Weights of a small transformer language model.
Architecture: LayerNorm before each block, tied embeddings.
Training: 398M tokens, 6075 steps.
MLP neurons of a small language model. Each row is named by its layer, matrix (up: input weights) and neuron, and shows model dimensions 144-239. Each number is 128 + 32 x the weight over its row's rms, rounded and kept within 0 to 255.
After each neuron's rows, "fires on" lists the tokens most often at its 100 highest values on Wikipedia text that the model never trained on.

L2.up556 [ 67 135 161 103 124 140 141 127  61 132 151 104  71  88 151 134 161 121 135 131 122  70 119 141 112 144 106 106 168 153  91  81 124 104  92 114 199 111  89  94 107 181 121 109 101 134 169  70 158 148 145 128 135 141 118 106 125 184 124 148 159  52 130 115 135 165 161  83 152 102  83  97 159  63 152 121  99 113 133 113 120 129 142 142 191 130  93 181 139 110 141 105 194 133  86  96]
fires on: "en", " Dun", " J", " De", "|", " ("

L5.up496 [153 143 126  69 106 151 141 158 114 141 148  83 140  92 113  96 111 157 139 143 138  95 135 164 191 127 131 119 145 113 117  78 140  69 120  77  96 130  70  94 100  54 135  95 126  87 178 197 147 105  86 120 206 113 117 157 165 161 126 105  75 160 136 136 188 102 118 120 124 136 201 181 110 135  98 174 151 163 101  66 146 140 147 118 140 102 123  98 147 145 138 167 128 124 104 100]
fires on: ",", ":", "s", " =", "es"

L2.up128 [141 138 154 104 121 171 130 195  80  90 106 127  61  90  70 142 167 127 178 151  77 157 162 147 104 114  64 110 118 128 113 167 120 117 140  59 141 175 121 104 173 183 126 121  49  89 148  92 129 133  98  93 165 181  97 142 135 137 164 122 144 135 156 152 120 124 135 135  64 147 195 141 134  70 100 141 130 128 127 134 147 149 107 127 124 107 118 100 135 149 124 131 139 208 140 192]
fires on: "T", "P", "H", " SCO", "RT", "K"

L5.up813 [115 158 144 135 128 169 140 163 146 153 105  93 132 147 153 172 134  96  71 133  69 118  97 188  98 129 167 100  97 142 152 129 120 123 125  98 165 139  62 129 176 107  93 100 127 100 177 129  73 149 139 140  96 125 138 140  84 134 118 181 102 158 107 150 108 119 129 133  96 117 130 126 136 198 155 176  98 139 173  86  95 164  81 141 132 119  66  75  89 141 145 126 111  30 115 115]
fires on: "s", " and", " to", "t", "ur"

L7.up749 [ 85 162  79 157  65 170 158 114 119 156 114  64 120 109  80 181 105 129 103  99 138 152 159 118 133 149 174  87 104 125 102  16 158 124 105 130 128 159   0 126 119 133  99 144  62 111 146 113 130 168 112 118 183 170  76 172 119  86 152 103 154 150 133 134  96 146 132 119 140 106 100 112  96 190 160 135  69 124 177  93  85 117 118 114 119 114 120 149 134 131 145 174  99 112 182 120]
fires on: "s", " well", "op", "'", "t", "ong"

L7.up312 [140 129 131 129 159 166 165 133  90  84 129  77  86 189 104 175 112 134 121  99 103  60 146 108 106 144 116  87 130  87 106 148 178 116 142  93  70 115  98 122  78 164 109 134 151 161 135 177 125 146 133 131 188 156  81 151 137  97  98 139  46 156 119 130 138  85  90 148 156 182 132 110 133 160 142 135 129 117 171 135 131 164  94 128 108 122 161  69 118 115  81 126 190 117 117  95]
fires on: "s", " |", ".", " /", ":", "5"

L5.up144 [161 115 150 176  70 116 118  71 179 153  87 117 106 102 114 134 122 101 119 160 124 115 129 127 111 148 170  97 140 108 149 198 180 147  74 132 170 158 145 104 148  79 137 104 163 170 180 175 100 153  86 123 166 134 128 121 143 195 218 147 122 113 103 152  59 176  80 116 158 122 147 154 133 121 112  69 103 118  89  95  97 139  67  97 148 125 119 142 111 152 121 111 110 146 101 126]
fires on: "d", "s", "des", "ll", "th"

L7.up758 [149  74 143 104 120 146 215 159 190 105 106  58 153 154 107 131  84 108 115 102 152 173 135 150 130 151  93 184 143 196 132 118 128 135 132 111 132  91 120 139 151 151 156 138 105 166 174 137  93  77 130 163  83 147 114 159 148 105 147 133 194 114 118 175 164 141 113 132 143 103  52 102 120 127 125 103 164 143  93 115 127 143 138 123 105  81  76 142 117 152 146 155 161 100 184 132]
fires on: " ", ")", "8", " mi"

L5.up198 [160 121 140 130 177 142  99 145 138 126 145  90 110 111 131 140 120 112  75 130 169 147 106 149  97 180  88 119 125 151 103 145  88 164 117 101  44 113 138  71 119 150 137 148 114 226 152 147 129 137 101  82 144 111 192 121 181 101  87 169  36 119 125 155 116 121 141 164 140 181 123  89  95 128  97 158 123 149 157 178 134 107 166 149 123 148 179 104  93 133 106  86 173 149 101 148]
fires on: " |", " place", "lip", " /"

L5.up415 [ 96 175 171  99 140 157  95 140 160 118 164  94 171 172 123 106 103  92  81 128  66 132 117 189 103 166 157 125 131 138 177  86 148 129 101 128  82 156 115  95 132 102  83 136 159 142 134 106 144 145 121 117  61 118 135 148 134 109  87 138 161 134 120  94 128 162 115 164 129  91 160 166 129 171 132 139  86 109 123 152 159 139 148  64 123  60 124  88 122 123 113 143 127 112 126  82]
fires on: "s", "i", "n", "e", "t"

L7.up967 [161 143 193 150 122 113 153 158 105 127 116 119 144 147 136 142  86 130 168 171 149 130 163 143  91 102 170  83  93 103 117 148 113 154 102 137 114 136 135 106  73 113 124 119 122  93 121 137  81 177  44 118 165 156 103 122 147 154 158  86 104 127 118  96 165 147 109  86 136  99  77 106 141 137 171 100  81 103 113 136 129 125  74 117 100 150 154  97 106 170 136 158 101 124  73 145]
fires on: "1", "s", "y", "d", " /"

L7.up821 [150 176  97 111 151 148  87 171 167 118 116 142 121 137 138 121  65 162 178 171 112 128 119 111 134 133  87 116 197 137  71 131  83  84 125 143 126  87 136 141 148  70 174  88 179  70 102 141 137  92 135 128 153  94 139 112 181 140 110 152  89 186 193 144 101 107 117  65 151 143 179 132 105 121  85 165 130 131 160  82 168  89 152 152 119  67 135 194 125 111 101 153 103 175 150  86]
fires on: "s", "ed", "ing", "es", "d", "="

L7.up303 [133  85 175  70 116  74 140 169 145 151 176  31 116 102  72 135  70 184  81  69 116 102  90  88 167 182 117 143  72 121 126 105 144 121 111 110 107  82 205 155 123 138 144 105 141 113 194 123  56 142 151 168 143 115 114 150 148  69 124 140 170 125 120 182  98  82  48  99 138 179 159 169 183 179 120 125 101 167 118 134  82 166 116 136  99 150 125 131  78 151 132  96 165  96 159 126]
fires on: " in", " from", " ", "1", " on", ")"